Weights of a small GPT-style language model, trained from scratch on English Wikipedia.
Architecture: LayerNorm before each block, tied embeddings.
Training: 1057M tokens, 8065 steps.
MLP neurons of a small language model. Each row is named by its layer, matrix (down: output weights) and neuron, and shows model dimensions 528-623. Each number is 200 + 20 x the weight over its row's rms, rounded and kept within 0 to 999.
After each neuron's rows, "fires before" lists the tokens most often just after its 100 highest values on Wikipedia text that the model never trained on.

L4.down2737,198,200,209,211,174,204,221,197,205,218,183,152,183,213,203,194,211,167,201,163,180,200,210,75,182,213,194,186,218,203,185,199,224,210,214,192,228,223,177,220,192,211,177,213,216,198,186,208,189,195,207,196,213,189,206,208,228,195,199,204,179,223,197,163,208,201,206,214,206,175,208,193,205,176,176,216,213,216,221,199,159,216,207,210,209,178,202,187,187,202,191,166,174,183,200,167
fires before: "|", "\n", " |", "-"

L4.down1022,178,203,225,194,188,267,190,186,159,200,195,196,176,187,157,178,192,187,196,165,208,203,193,151,228,216,192,210,206,223,234,177,209,211,200,196,231,222,212,221,218,206,196,207,208,204,183,210,222,220,208,189,199,206,180,196,217,189,234,209,205,230,238,199,170,196,239,207,197,209,212,227,180,164,200,202,204,225,256,216,190,211,235,188,209,217,195,199,178,177,226,208,200,195,167,198
fires before: "'", ",", "\n"

L4.down2978,179,150,226,172,208,219,199,195,214,183,209,174,218,217,221,191,195,212,185,224,212,208,209,213,179,210,235,175,174,204,174,202,218,203,187,183,219,203,193,208,193,180,221,177,179,192,208,199,205,203,189,220,226,205,200,204,184,203,203,213,195,185,199,183,213,222,230,192,193,210,226,213,215,227,182,187,185,187,208,160,166,186,219,177,209,177,181,202,203,185,167,192,162,191,221,172
fires before: " |", ",", "th", "tus", "s", ")"

L4.down1383,243,221,216,190,198,205,204,181,204,168,218,202,206,199,211,197,182,220,201,155,219,189,202,288,182,202,187,206,200,188,195,213,180,198,194,193,230,212,231,213,229,227,189,212,206,197,202,201,232,171,190,242,222,231,212,222,203,203,234,209,191,181,150,207,207,196,181,199,186,188,218,198,172,225,214,207,206,200,189,205,237,213,217,192,244,209,184,226,199,163,216,194,214,225,177,163
fires before: " |", ":", "(", ";", " chart"

L4.down2494,183,230,206,189,205,241,214,202,190,198,190,216,177,196,232,203,233,170,194,205,206,168,198,155,166,183,192,196,192,201,186,190,217,182,219,209,195,173,179,169,186,194,173,205,189,196,202,200,212,220,193,188,224,185,209,197,185,193,174,241,179,177,205,231,219,201,180,209,189,244,209,187,215,222,207,183,200,195,187,231,201,184,210,213,183,213,178,190,223,203,196,216,206,192,180,234
fires before: "'", "-", "\n"

L4.down1328,176,212,217,190,203,185,209,179,174,215,171,186,207,194,231,206,186,204,231,199,214,228,188,247,198,184,220,173,205,189,191,203,176,210,224,201,225,186,189,190,192,230,180,173,218,232,230,190,199,194,201,188,179,213,173,189,199,229,192,187,160,219,241,197,208,182,193,191,203,195,220,249,204,192,190,183,188,184,215,213,192,193,223,218,181,229,218,215,230,164,209,214,192,229,186,216
fires before: "ing", "ed", " of", "s"

L4.down1199,203,215,200,189,213,164,238,167,212,211,192,203,219,212,189,192,215,203,186,189,180,220,191,206,219,212,211,203,186,192,149,174,172,187,191,202,199,195,251,193,207,215,201,201,227,183,201,176,181,208,176,176,213,195,217,195,230,211,191,202,221,208,210,207,190,196,233,227,211,178,210,182,167,174,195,188,201,169,207,211,194,197,236,207,199,199,248,235,174,179,184,170,204,182,202,238
fires before: "|", "\n", " the"

L4.down2472,218,197,205,212,188,212,178,204,199,231,240,203,207,195,210,212,177,215,238,214,172,213,210,222,197,202,232,199,218,212,190,174,208,191,198,231,197,225,204,211,211,191,207,203,233,195,223,212,222,179,141,230,205,203,227,194,215,200,216,177,140,200,194,173,184,228,169,185,200,176,193,206,208,188,184,192,200,185,202,180,173,189,176,179,188,202,195,245,219,206,158,197,164,206,159,205
fires before: "\n"

L4.down2227,217,182,200,195,192,185,170,194,204,211,213,204,181,197,155,192,179,182,184,204,204,199,189,181,199,198,189,189,215,209,192,180,214,200,174,191,206,214,205,218,221,193,197,178,207,193,166,212,210,195,179,196,204,205,211,207,210,211,217,162,185,187,216,201,190,226,219,196,203,219,180,188,216,199,215,180,202,195,223,195,195,192,182,168,182,157,201,196,225,176,215,201,211,200,193,213
fires before: "|", "-", "\n"

L4.down561,173,161,202,209,204,206,237,158,164,174,220,182,189,179,191,192,202,182,220,206,191,185,211,233,169,192,191,211,193,191,208,208,196,204,187,224,181,214,196,168,171,216,186,183,223,177,202,179,217,192,167,219,220,200,217,196,210,206,207,187,184,189,214,171,241,208,160,181,219,211,182,221,185,207,198,211,180,195,190,216,208,184,163,212,190,231,203,169,210,192,200,185,219,171,195,192
fires before: ",", "\n", "t", " (", "s"

L4.down1905,221,203,214,162,173,235,211,201,195,161,221,207,206,211,182,200,203,200,226,163,202,188,205,226,193,173,189,191,190,226,233,181,194,202,188,188,217,246,211,219,200,208,195,199,179,204,220,226,193,217,204,250,236,171,226,228,183,201,224,203,221,173,192,192,203,211,208,199,215,197,220,196,204,200,193,223,205,157,172,195,181,191,187,196,217,241,174,232,153,157,190,226,173,215,220,180
fires before: ";", ":", " |", "\n"

L4.down2481,242,199,199,163,191,251,197,163,197,207,189,216,223,202,204,187,222,217,181,193,199,177,219,190,205,208,191,182,190,200,197,210,222,167,230,216,185,222,198,188,217,211,140,202,184,238,189,199,203,190,207,197,218,190,200,205,209,169,211,218,190,192,205,192,164,176,171,208,175,206,219,173,188,218,223,170,232,172,162,199,212,226,205,219,220,189,181,224,205,204,184,200,246,215,188,249
fires before: "'", "%", " |"

L4.down2928,169,183,192,194,174,206,198,182,216,219,217,202,192,177,198,238,205,202,186,187,200,190,182,209,183,188,201,230,194,202,216,196,185,194,146,217,214,199,192,191,193,217,212,228,204,203,213,218,226,176,200,175,234,227,218,174,198,193,198,212,135,203,201,192,205,175,210,227,194,226,203,207,192,212,229,189,173,189,195,180,216,205,215,186,209,201,192,210,169,217,189,194,204,196,186,195
fires before: " |", " download"

L4.down786,191,166,218,213,200,182,210,212,219,226,206,203,167,225,207,197,192,207,212,199,193,236,208,202,205,174,206,192,223,185,190,197,214,191,213,207,221,164,205,185,192,179,176,190,236,201,205,195,216,176,188,220,201,221,249,209,208,181,174,198,184,182,190,202,192,202,192,207,208,194,193,162,195,183,228,203,172,190,175,182,184,168,183,181,221,206,197,208,203,244,158,215,169,201,187,206
fires before: "\n", " the"

L4.down502,209,185,188,183,211,197,203,240,189,209,224,185,209,186,224,226,212,225,176,216,184,214,167,246,202,171,239,172,195,213,204,182,159,206,194,175,215,188,218,191,174,183,182,198,231,186,227,198,206,225,207,194,202,211,191,196,180,222,205,230,218,236,192,172,182,196,215,219,235,194,242,187,185,207,194,195,196,223,201,251,186,208,178,213,209,160,213,227,200,235,194,196,202,181,204,201
fires before: "\n"

L4.down2064,179,207,216,226,229,196,149,192,200,205,203,227,182,168,185,212,205,194,216,150,183,190,187,174,212,192,209,218,175,189,212,206,195,198,223,191,207,218,186,232,221,185,234,192,193,178,180,218,190,221,190,169,210,216,218,190,213,221,220,212,194,223,156,187,188,194,213,225,202,196,216,188,190,216,176,228,259,194,213,198,206,155,174,207,189,193,212,229,200,189,192,201,207,206,219,209
fires before: "|", "\n", "-"

L4.down906,168,195,155,222,202,190,168,201,189,205,188,198,225,187,185,213,221,212,181,189,187,207,217,246,201,208,218,183,206,222,210,196,225,214,205,201,199,193,213,169,223,184,194,231,200,197,197,169,182,212,201,212,211,240,194,224,184,176,203,211,193,182,175,204,190,193,190,200,215,194,209,189,199,176,184,216,180,210,210,194,214,210,189,208,194,207,179,193,200,209,198,166,199,186,188,185
fires before: "s"

L4.down105,214,200,221,171,235,239,199,183,163,210,199,179,210,209,219,187,228,181,225,202,191,231,172,254,207,228,193,187,232,183,206,145,197,196,186,209,232,185,207,214,191,227,197,170,210,197,211,207,240,226,178,177,213,225,187,193,208,229,229,195,224,225,201,215,211,187,198,206,207,218,192,246,181,226,176,251,220,186,197,187,195,206,201,199,201,196,198,177,205,217,231,162,195,198,199,192
fires before: " |", "N", "z"

L4.down2150,177,177,231,204,193,199,222,219,199,193,200,215,234,203,214,234,203,215,195,210,178,183,201,189,216,200,173,206,213,214,168,208,172,216,172,201,226,187,214,198,216,210,206,196,207,208,192,229,194,249,219,210,169,199,178,200,215,194,182,222,178,172,218,214,215,205,223,186,217,199,202,194,188,229,168,206,206,214,182,215,200,232,238,179,219,226,220,235,176,216,222,220,169,175,188,207
fires before: " |", "N", " Infant"

L4.down3043,182,205,213,215,217,210,208,201,196,222,186,223,187,232,207,188,210,217,193,190,192,186,186,171,232,183,200,205,192,222,193,168,173,186,217,209,200,191,209,193,181,194,217,141,211,185,186,228,203,220,202,169,224,214,196,223,186,209,220,208,192,212,201,202,188,232,231,185,196,220,194,180,213,193,233,174,229,237,199,174,205,253,201,192,170,178,207,223,223,226,217,201,181,193,193,205
fires before: " |"

L4.down2677,178,207,241,212,216,200,210,175,188,228,207,224,168,201,185,196,245,181,194,199,220,168,168,149,209,228,205,156,200,210,205,200,216,184,214,214,200,183,210,194,176,218,151,194,200,194,200,178,194,192,194,228,205,215,208,175,213,194,157,227,203,177,222,201,187,227,213,164,192,214,196,229,174,216,187,195,206,196,189,202,189,212,171,204,169,222,195,189,202,195,202,222,200,225,219,195
fires before: " |", " of", " 0", " yards", ","

L4.down1112,243,202,203,158,201,210,206,207,200,179,192,215,196,176,195,196,207,196,233,208,179,200,184,207,234,222,204,218,221,176,201,186,232,138,209,201,200,185,204,232,139,228,141,223,198,181,211,192,215,204,213,250,208,199,206,205,204,206,183,211,206,174,202,194,202,219,199,196,182,209,176,191,221,187,206,191,229,174,187,196,201,212,217,217,232,170,234,203,188,203,199,155,215,186,210,195
fires before: "'", "poel", " East"

L4.down867,167,201,224,196,187,213,194,224,197,160,228,195,222,223,190,176,156,209,207,186,188,221,166,274,207,182,214,207,207,181,202,161,206,203,203,218,207,158,193,181,209,184,231,203,211,210,217,162,215,173,201,187,205,216,186,186,214,184,176,234,188,217,221,200,190,181,172,189,196,189,198,206,198,218,196,176,198,211,178,210,186,200,209,162,146,201,195,235,213,224,159,220,189,205,177,165
fires before: "\n", " ==="

L4.down1619,206,179,208,195,193,219,177,209,178,211,194,215,185,194,195,213,182,183,199,177,197,225,164,164,173,204,215,188,207,205,163,164,207,216,189,242,193,195,195,227,223,210,204,160,200,182,194,242,182,206,171,207,200,210,191,204,234,190,233,206,183,190,201,199,188,180,177,234,244,219,207,158,206,219,211,201,231,193,201,190,179,183,192,201,194,200,183,205,188,191,212,188,213,178,183,209
fires before: "-", "\n"

L4.down26,190,225,184,235,190,224,202,203,214,183,187,210,178,227,187,224,181,193,205,170,251,212,187,219,169,196,213,198,214,207,176,183,188,177,210,192,191,197,198,178,211,233,206,193,191,185,215,214,210,212,196,176,225,211,184,248,147,210,237,212,196,181,168,175,195,207,176,202,192,164,183,199,226,209,203,210,208,151,241,209,192,177,201,223,214,188,192,216,205,183,212,188,220,198,189,204
fires before: " |", ")", "==", " "

L4.down2010,210,222,225,226,205,207,172,197,208,203,184,216,191,227,185,213,204,239,217,194,197,187,185,202,181,203,206,177,208,181,220,180,223,180,206,196,191,175,195,183,204,176,150,224,189,219,217,189,194,205,194,202,220,187,206,189,201,210,206,220,182,217,162,218,182,191,181,215,239,195,181,208,207,189,230,215,220,186,201,205,156,222,198,201,186,206,157,209,220,196,182,195,203,199,204,215
fires before: " |", ":", "\n", ","

L4.down1007,202,177,220,203,216,180,214,209,222,205,185,213,231,210,209,244,233,218,196,212,168,234,204,141,155,232,173,199,212,174,223,193,206,183,197,236,214,220,201,207,208,199,199,222,201,192,183,218,206,182,187,200,227,198,251,212,197,215,223,222,204,225,165,179,224,183,202,212,196,162,183,192,196,238,229,217,194,214,210,182,174,199,197,191,195,198,213,191,193,220,217,210,190,171,185,222
fires before: " |", "\n", " (", ")", ","

L4.down971,172,194,195,193,191,181,190,186,196,200,204,218,208,209,163,214,194,222,197,172,207,211,175,131,176,210,195,195,198,193,192,221,190,221,203,189,207,202,208,192,261,200,186,182,150,223,183,178,199,203,195,188,230,210,198,224,200,221,223,185,227,195,195,218,200,204,182,239,208,195,213,184,179,202,184,175,242,178,201,198,259,193,169,193,197,214,201,199,197,170,215,213,191,186,188,206
fires before: "\n", ".", ",", " |", ")", " United"

L4.down3028,207,210,191,202,197,189,207,196,249,179,207,207,165,185,216,212,181,193,213,198,216,198,194,177,190,186,182,208,228,196,228,233,215,229,151,182,210,178,198,187,204,167,231,209,191,219,193,175,246,178,187,207,190,149,223,251,220,182,199,182,201,163,202,201,235,221,196,210,207,191,213,207,193,231,214,194,222,181,244,197,183,223,173,204,199,212,204,169,143,172,208,165,200,205,206,230
fires before: " |", " (", "tle"

L4.down2926,243,158,203,224,225,228,224,200,189,182,209,177,189,179,189,177,195,219,191,206,178,213,152,284,233,206,200,217,170,196,210,204,208,199,218,188,212,179,201,232,175,197,208,204,184,229,185,216,186,217,198,204,177,196,160,196,235,214,217,198,189,231,188,191,198,190,190,207,211,186,225,215,191,201,214,212,214,167,169,202,230,195,182,193,208,209,218,220,171,187,212,163,215,197,210,209
fires before: "\n"

L4.down121,189,211,185,227,183,178,231,167,208,225,216,183,173,175,209,172,197,161,215,220,200,211,232,257,190,223,215,194,210,176,183,193,189,172,197,180,199,177,156,196,203,152,182,172,191,189,216,209,192,176,224,172,215,189,192,171,205,212,192,174,217,197,229,213,220,223,178,191,177,251,203,202,216,211,214,190,177,214,226,206,207,191,180,207,194,185,188,154,171,220,167,191,205,224,243,195
fires before: "-", "\n"

L4.down660,202,205,195,187,173,216,215,212,196,192,225,154,177,232,216,196,169,172,183,203,204,196,209,208,178,178,225,192,217,246,194,211,226,154,185,195,217,208,190,221,209,230,159,204,190,213,188,172,195,195,232,184,202,189,209,193,184,180,216,199,207,191,219,161,219,186,195,245,201,170,207,186,174,213,194,191,185,193,188,194,197,194,194,220,193,226,213,219,195,170,206,185,211,191,196,203
fires before: "s", ",", "\n"

L4.down805,201,155,184,207,231,165,209,228,212,236,217,223,200,206,214,186,218,191,195,196,186,219,208,196,146,192,224,193,190,213,206,191,179,194,200,202,202,177,210,207,214,203,195,212,226,205,213,172,204,203,235,194,200,213,231,229,189,196,211,209,179,201,208,192,195,197,180,174,216,199,212,202,188,187,171,236,223,222,213,225,204,202,198,160,189,217,197,222,202,199,232,191,185,187,151,191
fires before: "\n"

L4.down2929,213,203,196,195,202,185,201,184,179,210,230,236,217,216,203,198,229,206,193,192,212,192,200,230,194,194,204,185,199,201,211,168,226,208,202,230,219,177,184,189,193,203,210,174,168,196,215,237,227,198,204,192,183,204,155,226,194,227,209,216,191,188,187,181,179,171,172,206,169,248,191,190,244,217,228,213,221,208,232,196,175,198,228,223,232,232,226,228,211,264,156,194,200,213,184,206
fires before: " by", " in", " to"

L4.down1952,216,191,191,202,222,227,175,171,214,193,188,217,145,211,160,201,202,209,158,198,188,174,208,186,224,183,198,164,242,193,169,210,227,211,187,187,212,177,183,181,222,183,223,198,228,226,175,207,191,179,224,235,228,202,184,222,179,174,204,212,193,185,175,194,207,207,207,184,226,194,232,198,182,182,193,156,214,189,191,200,170,169,196,170,203,196,196,208,192,210,242,218,211,225,194,204
fires before: " |", " 47", "]", "/"

L4.down2764,231,196,205,202,174,166,191,202,182,195,235,224,237,196,216,173,167,175,208,187,187,213,192,219,199,228,185,168,217,131,223,180,215,208,243,213,198,166,164,220,179,165,213,210,200,215,193,204,163,183,209,195,205,194,211,220,186,184,162,187,184,179,211,248,168,193,187,179,206,162,224,220,225,214,224,216,183,221,168,226,201,196,206,167,180,206,186,182,151,212,180,173,192,206,232,158
fires before: "\n"

L4.down2633,219,172,215,182,224,222,187,236,199,182,202,178,228,219,238,218,206,202,181,187,158,182,184,236,199,183,204,180,227,189,204,188,191,238,226,236,232,210,185,174,203,234,204,244,196,216,194,196,214,198,182,203,197,218,201,194,203,217,222,222,203,226,201,206,222,229,210,209,218,213,194,190,231,201,204,250,194,218,221,189,169,169,196,200,205,234,242,234,191,212,203,190,203,191,185,208
fires before: "\n", " |", " ("

L4.down2973,185,204,200,187,231,237,218,156,195,189,163,208,218,201,198,185,207,154,213,190,207,192,178,245,219,178,163,207,216,216,212,191,182,163,218,223,159,237,177,196,182,194,226,181,181,215,201,195,189,190,181,219,199,192,180,156,210,183,208,206,201,199,216,191,196,183,195,190,171,174,223,205,218,211,209,197,204,222,200,218,206,197,190,200,176,213,205,229,194,215,185,227,240,190,202,219
fires before: "'", "c", "\n"

L4.down896,182,227,210,183,167,202,180,198,170,179,208,183,196,188,165,165,195,183,200,212,197,194,202,201,183,171,209,249,211,210,239,182,204,190,191,222,217,221,198,221,231,190,180,220,216,206,191,183,189,210,173,209,194,195,218,204,188,194,184,182,173,209,183,194,192,171,211,192,206,164,201,195,181,180,243,200,184,216,168,176,229,187,216,153,215,190,209,216,206,198,169,185,215,151,199,191
fires before: " |", " to", " that", "N", " the", " it"

L4.down2557,207,143,213,237,223,203,204,190,222,213,204,159,205,227,210,203,229,191,173,202,184,248,168,241,229,197,195,202,176,182,179,248,156,200,251,200,215,204,181,228,199,181,209,186,191,236,218,206,196,189,239,186,223,221,209,197,223,153,257,223,206,224,203,185,199,200,200,200,241,215,172,188,233,219,208,200,208,174,219,192,186,164,206,205,202,187,244,223,201,159,206,226,229,193,222,194
fires before: "s", "ve", "m"

L4.down1298,224,194,236,191,158,194,185,180,184,237,182,211,184,238,195,198,190,229,212,201,190,205,219,247,207,193,196,180,220,180,169,171,209,191,213,215,189,145,221,202,189,212,166,225,192,187,195,234,208,193,223,222,190,203,185,173,200,209,178,179,196,202,187,205,188,192,192,191,190,205,220,187,202,165,210,224,191,201,196,208,190,167,217,217,195,197,225,219,241,211,225,202,218,211,195,204
fires before: " |", " century", " States", ";"

L4.down2254,198,217,160,200,190,190,179,190,196,211,206,205,258,229,196,178,217,194,214,180,215,195,184,162,188,213,188,196,169,172,195,215,189,198,201,181,197,188,214,198,194,248,189,200,193,191,204,215,205,214,236,232,228,233,192,202,201,192,242,224,207,195,180,191,177,187,197,176,195,168,193,192,174,211,195,202,216,203,207,156,198,189,199,203,210,249,169,217,199,188,207,194,219,183,172,194
fires before: " |", "N", "("

L4.down2863,246,230,192,176,202,177,165,196,203,176,170,176,193,191,220,201,209,188,195,200,196,205,179,187,206,175,213,182,225,184,193,199,178,226,197,214,207,209,214,217,203,216,176,194,201,186,187,197,207,215,207,204,224,221,219,146,226,171,204,191,215,244,187,185,169,206,198,169,207,205,198,186,180,198,185,229,208,200,206,170,172,163,182,180,228,200,237,194,225,204,190,159,201,216,208,217
fires before: "===", "==", "|"

L4.down2733,204,253,206,230,186,204,194,186,193,139,200,210,196,190,214,188,235,157,210,191,192,162,212,205,213,247,203,201,204,228,219,208,239,187,193,213,184,236,212,164,161,195,207,213,189,164,216,201,221,203,203,206,182,268,198,195,223,229,182,190,200,222,202,168,171,201,222,206,234,225,174,226,181,167,216,199,200,228,207,213,195,154,191,192,234,189,181,182,195,225,181,185,216,179,185,230
fires before: " |", " 0", "N", ":"

L4.down1668,188,154,213,164,198,176,218,198,204,189,195,160,169,190,226,229,190,205,213,192,193,188,219,167,218,211,219,216,214,205,212,176,226,218,221,231,185,206,208,217,210,168,195,196,226,211,191,182,179,209,182,188,201,213,210,170,213,198,202,236,201,212,197,209,197,203,214,219,213,194,188,178,178,159,207,223,216,205,169,160,194,159,192,205,201,196,202,222,209,243,211,204,174,217,181,215
fires before: "\n", " The", " It", " He"

L4.down1566,172,173,204,191,185,177,217,195,179,206,152,232,167,217,179,189,209,215,195,212,226,195,178,184,201,198,176,210,168,221,182,192,213,189,209,187,166,195,213,214,199,207,228,193,188,156,217,231,195,220,229,198,184,206,199,235,220,250,205,170,209,197,216,202,201,213,196,219,177,255,188,209,197,173,206,174,213,231,184,221,185,152,217,186,192,210,219,230,178,211,198,203,178,210,230,231
fires before: " |", "|---|", "|", "\n"

L4.down2050,181,224,222,169,200,217,195,204,186,212,195,182,164,207,177,208,156,200,191,193,207,208,212,151,185,200,219,232,214,222,177,192,199,164,242,187,202,221,210,231,201,221,198,195,209,202,230,205,225,175,201,193,176,217,210,189,196,234,187,227,202,172,223,210,236,184,198,216,215,173,194,216,235,216,202,184,232,195,195,184,227,198,195,192,188,211,211,185,175,219,183,170,186,246,224,188
fires before: "|", "|---|", "-", " |", "\n"

L4.down482,201,203,183,208,173,203,195,236,185,185,177,212,170,214,197,179,205,248,196,172,208,198,202,181,208,205,187,202,221,186,202,165,221,211,173,221,182,186,194,220,213,176,154,220,186,227,185,199,177,203,182,197,182,198,192,188,172,209,184,194,175,215,174,216,142,222,210,202,194,159,208,192,219,189,222,226,211,209,184,202,191,186,219,208,229,201,205,223,236,226,230,209,204,189,201,225
fires before: " the", " to", " his", " a", " that", " an"

L4.down286,196,198,210,195,214,201,204,191,199,188,200,215,200,194,176,204,214,206,175,208,205,190,234,123,185,204,209,200,212,186,196,166,187,186,209,225,185,200,167,204,207,194,205,172,202,178,211,218,172,227,173,192,173,187,206,200,222,202,171,185,208,211,204,211,200,226,212,198,223,182,215,185,206,198,174,205,235,193,185,206,228,187,219,210,207,180,198,205,188,182,193,166,188,203,205,184
fires before: "|", "-", "\n"

L4.down2547,176,236,174,214,185,178,204,202,228,181,198,201,211,206,190,206,187,221,186,172,198,209,212,122,188,209,168,193,223,197,231,203,188,201,214,180,212,225,197,193,201,173,226,214,187,210,207,227,183,163,201,217,199,218,185,202,200,212,201,189,175,215,216,200,214,220,205,213,182,171,194,214,213,193,199,223,232,213,207,207,182,213,205,177,195,163,209,195,199,270,160,201,193,180,212,198
fires before: " in", " to", " by", " on", ".", " at"

L4.down53,157,196,202,219,219,185,206,209,196,232,165,211,168,166,224,186,209,200,197,218,207,189,185,140,228,186,214,207,185,185,201,217,226,217,213,189,200,184,207,225,214,194,182,184,228,195,211,192,218,190,203,200,202,200,211,185,190,206,223,196,192,195,193,198,194,222,204,180,201,222,178,218,183,184,208,222,207,204,196,196,173,179,211,223,203,231,207,189,182,184,215,201,186,210,210,232
fires before: "\n", "-", " |", "==", " \""

L4.down1592,229,203,225,182,217,199,221,194,182,199,216,229,212,210,201,197,186,200,215,205,189,193,252,201,178,167,180,173,189,227,197,221,211,210,239,192,217,170,178,182,184,197,183,170,198,222,180,197,200,218,229,206,218,225,209,227,170,209,195,229,174,176,180,243,214,202,174,216,214,183,226,207,208,251,218,209,230,170,158,179,199,219,178,177,246,205,203,183,198,217,189,217,198,210,218,183
fires before: "-", " of"

L4.down891,173,217,225,186,216,199,202,221,185,194,206,181,186,191,194,237,199,204,178,213,192,219,189,100,210,224,192,209,195,234,180,191,219,199,182,208,163,202,197,232,241,233,193,163,191,178,197,192,238,203,184,216,188,223,204,201,190,169,215,211,192,210,190,224,208,198,202,191,220,183,194,215,169,206,211,175,211,195,221,198,224,164,199,215,181,200,207,223,192,227,228,185,166,171,201,188
fires before: " |", "\n", " ("

L4.down2680,200,203,196,200,239,218,204,185,187,200,186,230,204,183,188,225,162,207,190,197,224,214,186,192,180,205,201,206,208,209,194,173,214,203,225,208,204,214,249,178,185,237,200,183,186,200,197,248,201,184,224,207,180,223,166,179,220,205,197,194,195,175,207,254,176,202,183,195,205,204,193,184,208,207,201,216,215,166,224,225,213,195,173,180,214,183,245,192,194,231,193,185,163,185,194,205
fires before: " |", "\n", "===", " ("

L4.down45,202,167,206,193,218,218,184,153,166,197,206,192,187,174,202,180,182,214,199,199,212,204,208,282,148,215,177,216,217,208,175,229,211,200,176,198,222,230,207,197,213,222,181,225,197,213,176,201,207,171,201,184,189,224,205,190,225,182,196,236,194,186,168,170,227,219,211,210,169,197,203,200,196,219,205,241,202,183,239,197,185,194,200,171,230,215,220,217,228,159,227,207,216,207,185,229
fires before: " |", ")", "\n", ":", "(", "=="

L4.down400,187,183,224,203,207,191,207,183,173,222,217,221,199,182,208,185,210,211,229,230,198,223,198,238,214,176,208,242,181,200,192,169,168,168,206,222,209,205,202,178,215,206,205,181,180,190,220,190,212,234,193,173,194,231,200,216,215,201,201,208,216,167,185,191,183,212,199,200,222,216,194,226,186,220,206,188,209,214,203,184,210,217,200,201,172,209,163,192,170,230,211,214,161,242,207,186
fires before: ",", "ing", " he", " of"

L4.down50,200,219,196,222,201,202,169,180,188,194,206,179,173,176,165,208,227,213,215,189,181,217,177,217,174,223,251,189,205,168,214,192,186,200,216,209,206,179,221,219,195,185,197,173,168,219,215,194,210,198,183,213,228,217,154,199,216,202,207,193,234,179,215,215,230,180,197,202,202,215,199,182,194,212,158,195,211,179,209,179,203,241,179,238,207,206,183,220,184,193,182,201,206,187,215,206
fires before: "\n", ","

L4.down2921,196,216,218,198,212,200,175,201,211,181,224,191,187,223,184,226,170,194,199,206,210,187,215,292,205,141,209,171,204,187,207,215,210,208,230,218,188,228,157,157,186,180,189,203,190,209,193,186,208,221,199,189,196,183,204,177,233,182,224,194,177,206,188,184,241,221,202,226,177,173,195,242,193,172,217,205,208,222,208,186,204,186,203,177,218,174,195,214,212,213,190,194,148,161,220,202
fires before: "\n", " -", " Ajax", ",", ")", ":"

L4.down2869,193,219,226,219,240,199,181,201,206,181,196,200,206,187,194,182,212,180,204,248,225,167,178,212,192,197,177,182,205,174,159,220,217,203,199,207,181,223,175,195,177,186,184,186,184,213,184,219,247,181,235,192,209,169,192,201,231,219,187,206,180,178,180,199,204,222,253,189,179,194,199,201,233,186,218,181,224,207,191,138,206,168,184,167,192,208,165,172,194,185,228,200,164,225,238,186
fires before: " -", " by", ":", " |", " der"